Weights of a small GPT-style language model, trained from scratch on English Wikipedia: vocabulary 4096.
MLP neurons of a small language model. Each row is named by its layer, matrix (gate and up: input weights; down: output weights) and neuron, and shows model dimensions 48-175. Each number is 128 + 24 x the weight over its row's rms, rounded and kept within 0 to 255. A neuron's up and down rows have the sign that makes its largest values positive.
After each neuron's rows, "fires in" lists the words (lower case) most often at its 100 highest values on Wikipedia text that the model never trained on; "fires before" lists the tokens most often just after its 100 highest values on Wikipedia text that the model never trained on.

L2.gate424 [119 123 148 127 106 131 145 115  99 114 130  98 161 133  97 111 150  87 108 140 115  42 151 151 142 114 140 175  87 144 163 138 106 107  74 116 161 100 149 153  97 152 134 130 111 136 135 165 145 121 105 140 117 157 145 115 112  95 144 112 113 116 142 145 154  86 127 149 130 105  86 194 180 111 154 110 150 134 110 133  83 136 128 126 165 170 150 130 123 117 143 121 154 142 119 151 173 102 158 152  94 160 121 134 138 149 126 138 150 138  65 136 156 133 115 149 146 113 135 136 118 114  86 121 102 113 118 128]
L2.up424 [136 173 168 111 134 125 154 139  98 111 150 173 125 121 100 134 139 143 176 130 138 147 130 133 172 124 164 144 103 103 169 126 151  98 129 133 136 122 136 109 154 102 156 125 107 151 155 128 157 174 114 142 130 133 162 106 131 110 144 118 114 140 166 156 138 122 134 133  99 111 147 123 126 138 141 141 134 119 140 131 128 115 138 122 165 134 140 142 133 104 152 110 143 146 150 138 148 154 146 107 142 150 106 129 151 132 141 114 128 110 115 162 137 144  87 176 158 133 152 144 151 182 126 152 150 132 127 163]
L2.down424 [133 116 132 108 122 136 130 123 144  79 119 104 130 156 141  77 145 105 110 146 147 144 129 128 133 101 142 125 125 143 108 136 141  98 110 168 151 117 121 126 111  96 136 117 107 158 144 112 162 144 112  90 146 144 151 141 111 133 176 113 119 132 163 173 130 174 106 146 121 109 102 156 136 153 124 114  75 101 139 161 143 143 124 155 165 152 142 119 120 170 145  87 137 142 131 102 142 125 146  83  99 116 106 147 102 131 163 110 142 158  96 125 171 114 129 113 119 125 151 116 162 102  96 127 133 120 111  96]
fires in: "during", "throughout", "kansas", "following", "mansfield", "under"
fires before: "the ", "a ", "his ", "as ", "World ", ". "

L3.gate146 [137 115 131 112 145 123 153 101 126 105 126  93 140  89 115 106 118 148 150 146 142 160 123 145 164 126 166  93 139 138 108  82 120 149 153 161 116 145 114 182 128 105 137  98 138 173 156 101 139 128 144 189 111 129 151 130  92 130 130 107 113 148  68 115 136 105 148 123 146 151 113 171  92 133 140 164  86 120 150 163 173 108 152  92 177 148 135 151 161  83 126 100 148 115 154 112 117 134 149 116 119 136  95 108 110 145 168 122  99 140 154 100 145 136 146 155 101 125 129 130 139 167 163 150 146 113 149 112]
L3.up146 [ 60 128 143  81 130 162  70 122 154 129  89  85 131 109 110 126 122 111 175  65 133 151 126 122 108 120 110 119  95 139 134 116 125  58 155 110 143 135 133 145 134 154 114 159 145 108 108 201 108  84 157 134 117 143 148 147 142  88 144 124  99 124 124  67 134 116 133 167 119 163 162 119 155  99 134  94 118  92 123 131 116 131 110 148 138 132 103 106 121 127 167 151 132 112 153 107 128 158 146 140 120 117 116 121 120 132 100 137 124 130 120  85  94 136 106 110 155 113 136 120 136  74 171 180 115 162 155 141]
L3.down146 [124 130  93 157 109 133 100 127 134 148 109 110 135 149 154 102 127 175 158 142  98 104 157 104  87 113 132  80 100 103 131 145 177  91 129 117 101 175 105 152 136  98 141 134 101 127 117 138 108  82 145 148  97 148 135 150 139 129 169  90 102 127 117 164  99 129 166 108 102 129 143 144 129 163 121  95 129 152 106 117  85 114 143  80  99 133 128 120 157 145 144 110 105  62 116 104 136 148 123 103 154 134 152 122 145 130 147 116 143  72 114 126  98 109 115 166 113  99 122 149 135 114 109 146  82 120 102 118]
fires in: "of", "leaves"
fires before: "the ", "its ", "his "

L3.gate283 [105 160 122  98 171 124 152 101 142 105 119 136 144 112 121 155 162 137 142 134 112 101 152 158 122 133 151  93 151 135 100 111 122 125 120 104 189 107 117 123 128 151 109 141 132 128  92 179 138 160 186 118 102 119 131  85 125 148 119  94 128 150 139 137  98 125 147 118 130 119 111 128 107 123  81 100 107 120 119 103 145 120  83  95 131 149 131  82  88 109 139  83 121 163 128 118 131 129 126 133 112 137 141 133 136 154 164 137 115 129 147 102 144 126 174  95 132 129 126 116 141 135 140 136 157 175 154 166]
L3.up283 [120  90 147 138 151 123 159 101 112 125  92 130 146 184 124 126 181 116 131 158 104 108 150 117  91 128 127 143 124 149 129 157 168 130 125  96 115 167 123 104 146 141 112 151  72 180 105 110 148 111 103 127 110 109 137 158 123 111 158 122 168 138 163 115 121 176 138 110  93 125  90 120  93  79 140  81 136 163 127 142 143 165 154 163 159  78 131 137 122 109 159 153 118 123 122 154 149 142 134 176 104 137 127 137 123 121  84 156 130 136 110 111 118 154 168 102 112 126 122 130 165 147 132 131 165 114 136 129]
L3.down283 [104 118 168 148 105 106  66  84  86 125  92  93 119 129 111 137 155 110 130 102  83 142 132 134 151 149 139 118 139 153 100 108 142 103 155 111 163  97 108 149 126 105 106 136 135 109  84 147 161 108 105 159 172 107 118  85 128  96 125 115 151 112 112 146 150 121  87 126 128  98 126 107  70 143 110 108 130 103 134 140 156 132 139 119 108 148 128 129 140 132 122 119 119  92 109 142  56  90 159 138 123 113 121 142  81  92 130 155 122 135 137 149 138 170 131 126 109 157 102 144 138 139 102 115 153 128  62 153]
fires in: "at"
fires before: "the ", "B"

L3.gate565 [ 99 111 158 124 119 167 129 107  89 127 147 132 131  55 161 100 136 160 111 165 119  48 134 110 129 122 151  92 132 106  97  90  63 154 111 100 165 161 125 142 116 110 135 100 124 124 117 121 135 110 145 109 147 130 107 164 117 122 125  80 130 110 171 107 110 126 116  78 165  92 128 152 112  86 147  96 137 105 109 117 126 121 143  94 115 124 149 116 153 112 141 164 134 113 165 147 168 154 124  95 161 148 130 109 100 130 105 118  77 103 154 161 110 116 111 104 171 169  97 165 134 127 133 106  93 151 143 156]
L3.up565 [111 118 115 121 147 140 111 104 129  83 150  92 110 151  91 112 149 116 135 108 121 142  93 196 165 162 150 113 107 117 127 150 177 115 125 108 140 139  87 143 155  83 100 120  95 118 137 117 148 123 103 150 164 163 114  88 167 134 120 109 142  98 122 142 163 108 128 117 146  97 134 130 128 123 103 107 111 146 130 147 115 108 103 142 130 126 114 129  99 139 132 145 129 127 208 135 125 140 138 151 179 115 108 141 114 138 116 101 102 128 151 185 113 124 145 158 104 106 155 120 180 101 128  88  83  95 150 114]
L3.down565 [103 197 134  93 127 166 107 117 125  94 126 147 121  76 189 160 107  95 137 165 127 141 133 143 162 108 116 141 145 148 143 108  78 154 105 124 157 138 132  99 162 124 187 137 138 139 111 127 145 127 136 120 120 141 110 128 113 155  94 105 130 113 147 137  91 145 122 126 160 100 108 123 123 123 120 116 122 143 129 123 149 143 129 130 151 108 157 135 141 133 109 146 102  88 159 129 127 145 117 101 128 121 114 114  91 126 107 126  82 116 113 123  92 122  68  96 116 136 133 161 145 181 168 104  71 157 154 129]
fires in: "love", "date", "year", "it", "title", "court"
fires before: "| ", "(", "|", "G", "t"

L3.gate421 [163 108 109 100 165 108 102 124 141 166 188 103 118 171 141 135 132 111 159 169 117 120 108 140 104 123 156 165 104 138 150 136 167 134 114 135 154 135 144 146 102 127 148  98 140 162 135 164 148 109 137 104 117 106 105  98 106 125 119 151 129 121  89 105 132 159 138 170 153 142 119 106 121 135 103 127 169 122 128 113 142 103 159 111  82 135 153 105 166  87 122  76 137 130 101 111 186 120 127 123 117 127 158 123  89 104 111 172 151 124 184 147 155 151 125 134 130 110  93 139 122 152  96 101 130  94 122 131]
L3.up421 [160 118 107 147 122 153 151 139 161  99 158 154 156 122  94 137 145 127 164 129 102  72 129 109 138 156 170 129  61 138 151  95 132 113 125 113  70 166 113 142  79 129 107 167 143 117 138 109 136 161 129 110 140 127 118 155 116 141 110 143 175 138 111 148 158 110 119 103 140  97 139 114 149 138 123 118 161 143  94 119 107 139 159 131  99 177 135 128 165  80 145 120 135 117 102 101 161 153 163 105 150 153 144  96 124  98 115 154 129  98  96 153 128 151 115 121 135 168 132 127 147 143 107  89  80  81  90  85]
L3.down421 [124 140 105 130 135 157 138 103 106 146 132 107 108 143 115 110 160 174 115  75 124 170 146 140 153  95 120 155 148 113 131 115  95 163  94 144 113 203 165 143 153 144 122 129 170 133 124  81 100 121  98 118 112 119 179 113  97 115 117 112 122  98 137 112 158 146 101 141 170 125  82 135 118 156 132 147 138 134 121 133 112 116 148  99 162 138  98 133 121 152 108 126 132 113 125 155 107 126  99 121 133 112 137 127  77 148 146 133 128 136 112 130 147 162 174  99 140 120 126 126 132 139 150 111  93 114 156 137]
fires in: "0", "tim", "mehmandarova"
fires before: "| ", "|", "ar"

L8.gate364 [114  93 107 101 149 124 114 165 137  74 107 153 147 115 136 146 119 122 134 147 160 150 133  91 108 151 143 134 138 133 130 105 113  93 124 102 133 117 150 153 109  95  97 176 135  80 123 155 124 129 101  88 160 135 120 114 121 130 123 154 121 102 114 129  96 131 139 117 117 164 175 168 103 110 134 106 143 120 148  85 128 160 147  77 139 146 127 158 141 161 150 129 124 158 145 112 105 132 122 138  78 139 108  53 111 105  99 137 126  90 146 149 148  86 140 134 111 130 142 156 130 146 142 114 131  94 130 152]
L8.up364 [166 130  93 150 110  88 137 127  98 130 148  76 160 107  92 125 119 164 100 168 144 110 165 146 156 117 139 154 108 103 113 156 117 135 112 137  87 130 129 158 137 102 112 147 101 148 131 114  99 152 110 135 131 189  80 112  93 127  90 142 123 160 151 162 110 120 119  94 108 140 116 103 187 143 165 131 163  88 125 192 126 159  89 138 151 151 143 163 139 114 148 151 120 124 129 106 122 109 103 110 105 116  83 111  85  80 152 141 120 116 174 130 105 133 154  91 130 102 110 159 124 142 117 148 122 103 140 130]
L8.down364 [106 119 172 155 134 115 128 159 155 135  93  68 115 143  81 106 120 127 118 134 116 150 134  98 124 148 185 131 132 149 140 175 141 108 123 134  84 132 121 128 127 128 135  77 152 128 151 129 140 171 123  99 109 121 104 131 104  64 131 122 142 135 120 105 113 117 149 184 141 124 160 135 105 141 122 157  95 144 178 133 115 127 166 134 159 164 128 106 117 118 130 150 119  92  76 130  82 153 117 127 136 141 154 143 112 142 166 147 116 101 122  87 114  91 120 148 158 136 130 138 162 136 122 181 112 121 118 114]
fires in: "of", "to", "among", "about", "over"
fires before: "the ", "his ", "its "

L6.gate329 [ 85  86 155 140 136 151 101 124 141  83  57 127 161  90 150 124 126 130 141 120 128 155 155 134 135 104 128 147 130 115 113 166 111 107 164 101 103 130 128 164 114 124 165 146 147 139  77 163 137 115 127 158 143 173 132 142  96 150 159 116  73 125 144  97 139  83 201 124  92 120 108 169 136 111  98 132 145 107  86 132 124 133  87 124 149 132 151 142 104 162 141 144 150 153 135 164 178  86 123 147 135 181 127 142 108 154 114 136 126 127  62 152 130 119 161 121 158  85 133 133 112 130 150 138  95 154 112 175]
L6.up329 [ 94 105 117 119 190  93 112 116 114  57 119 158 175 104 110 110 175 130 180  91 125 158 139 105 160 112 124  95 126 184 117 147 110 138 163 126 122  88 148 142 100 143 109 102 172 182 124 144 159 141 136 161 117 169 173 151 131 133 154 130 145  92 115 135 134 119 178 137 154 138  95 124 106 113 156 139 159 118 168 126 139 154 112 104 120 152 146 133  95 115  88 107 150 141 126 177 170 126 125 114 104 162 133 120 104 142  96 170  93 115 105 110 117 115 133 142 137  77 118 138 135 128 111 112 120 124 170 158]
L6.down329 [162 148 124 130 102  82 155 166 143 109 144 136 144 128 186  87 135 122 132 134 152 160 163 147 141 137 161 150  88  95  99 120 184  93 166 144  92 153 105 125 151 118 160 126 126 108 107 141 101 117 140 106 116 170 108  82 111 184 145 136 113 131 154 142 158 112 129 114  75 136 134 114 167 177 142  93 157 108 141 159 123 112 101 102 143 126 167 113 110 146 140 109 155 100 150 142 114 117  81 150 138 130 108 141 147 104 140  84 125 132 139 146  89 110 126 130 134 141 126 129 138 133 146 134 117 117 141 107]
fires in: "in", "during", "for"
fires before: "the ", "a ", "World ", "his "

L2.gate318 [ 96 122 119 101 175  79 118 126 160 111 114 125 160 144 143 117 154  73 116 114 130 178  99 153 111 141 134 133 111 180 131 102 127  66 111 163 120 146 128  84 122 115 137 129 135  97 121 166 154 150 130 115 153 143 130 133 108 109 156 121 109 145 109 153  80 133 133 136 130 155 127 118 164  91 124 157  78 148 118 164 124 147 129  98 154  67 153 140 119 118  91 141 116 151 132 119 102 112 131 105 140 113 116 141 123 156 113 124 179 102 111 131 119 135 114 161 120 124 102 133 106 152 156 143 135 127  94 121]
L2.up318 [120 151 138 113 154  90 111 156 139 139 131 133 120 129 133 122 150 132 139 105 117 181 117 123 139 141  60 147 103 141  97 136 115 158 115 133 127 132 120 117 116  99 138 119 118 120 139 129 151 113 132 125 142 121 106 121  91 131 110 132  88 156 168 129 139 100  93 133 175 150 120 122 175 116 155  95 103 118 100 101 119 165 117  97 161 111 168 145 171 155 104 147 127 145 158 125 157 112  78 123  98 134 125 170 107 136 128  98 136 125 102 100 145 143 148 123 133 103 116 141 139 117 101 109 131  80 181 162]
L2.down318 [166 104 105 136 156 103 104  85  97 130 111 103 146 154 128 143 143 104  92 133 105 154 139 134  88 142  92 103 108  91 119 151 112  95 148 142 120 160 131 106 106 157 104 158 126 120 117 130 122 135 126 127 127  97 107 108 132 148 100 123  99 179 125 160  94 117  99 127 115 117 122 136 115 157 111 114 120 119 132 134 169 190  99 148 119 147 148 128 185 124 113 119  66 120 157 167 104 122 127 190  93 161 129 171 111 130 151 132  99  91 101 135 104 160 115 137 100 101 149 131 119 140 121 141 154 109 154 168]
fires in: "however", "records", "after", "congress", "studio", "career"
fires before: ", ", "s ", "o ", "s", "er", "the "

L6.gate568 [128 118 136 170 161 103 137 125 104 155 111 137 159 146 116 138 169 150 127 169 118 145 142 166 117 154 124 160 125 136 123 167 100 121 123 116 116  96 138 161 119 138 113 117 124 119  86 119 140 103 110 114 116 144 156 106 108 135 117 154 125 153  97 105 109  97 135 100 160  79 122 173 108 173 120  84 139 163 139 150 162 175 164 139  97 131 152 120 140 137 124 120 104 134 157 147 117 144 134 136 109 124 145 171 132 112 112 106 157 120 177  86 156 167 138  84 129 105 159 113  94 179 143 118 102 148 136 165]
L6.up568 [112 146  97 121 156  76 156 120  89 131 137 166 182 136 136 165 197  65 134 141 119 106 136 140 114 119 180 159 129  97 101 141 148 132 122 124 147 114 147 116 101 110  96 132 121 142 111 138 133 135 155 139 137  74 100  92 121 132 153 129 114 161 109 133 136 130 127 134 125 114 180 137 102 177  98 109 154 118 113 123 126 116 134 101 180 117 152 134 140 105 131 157 135 116  84 155  96 113 176  86 156 169 140 136 121 171 117 119 120 114 185 133 158 107 107 104 116 165 136 127 124 138 159 155 120 133 112 137]
L6.down568 [134 161 133 169 118  95 133 140 136 172 132 162 173  98 147 125  93 179 163 126 124 133 124 132 153 136 114 146 144 149 127 137 119 145 147 135 135 132 110 152 149 117 105 149 131 102 144 127 124 115 122 179 158 121 160 123 122 133 133 127 142 140 145  97 126 113 153  84 127 142 130 118 157 103 124 139 141 164 177 149 128 117 103 146 135 150 152 114  76 116 127 124 142 112 141 219 111 171 101 130 142 134 101 144 123 120 125  74 174 117 104 148 176 116 140 132 122 152 139 134 117  68 151 126 145 127  85 136]
fires in: "0", "1", "oil"
fires before: "| ", "|", "il ", "ak"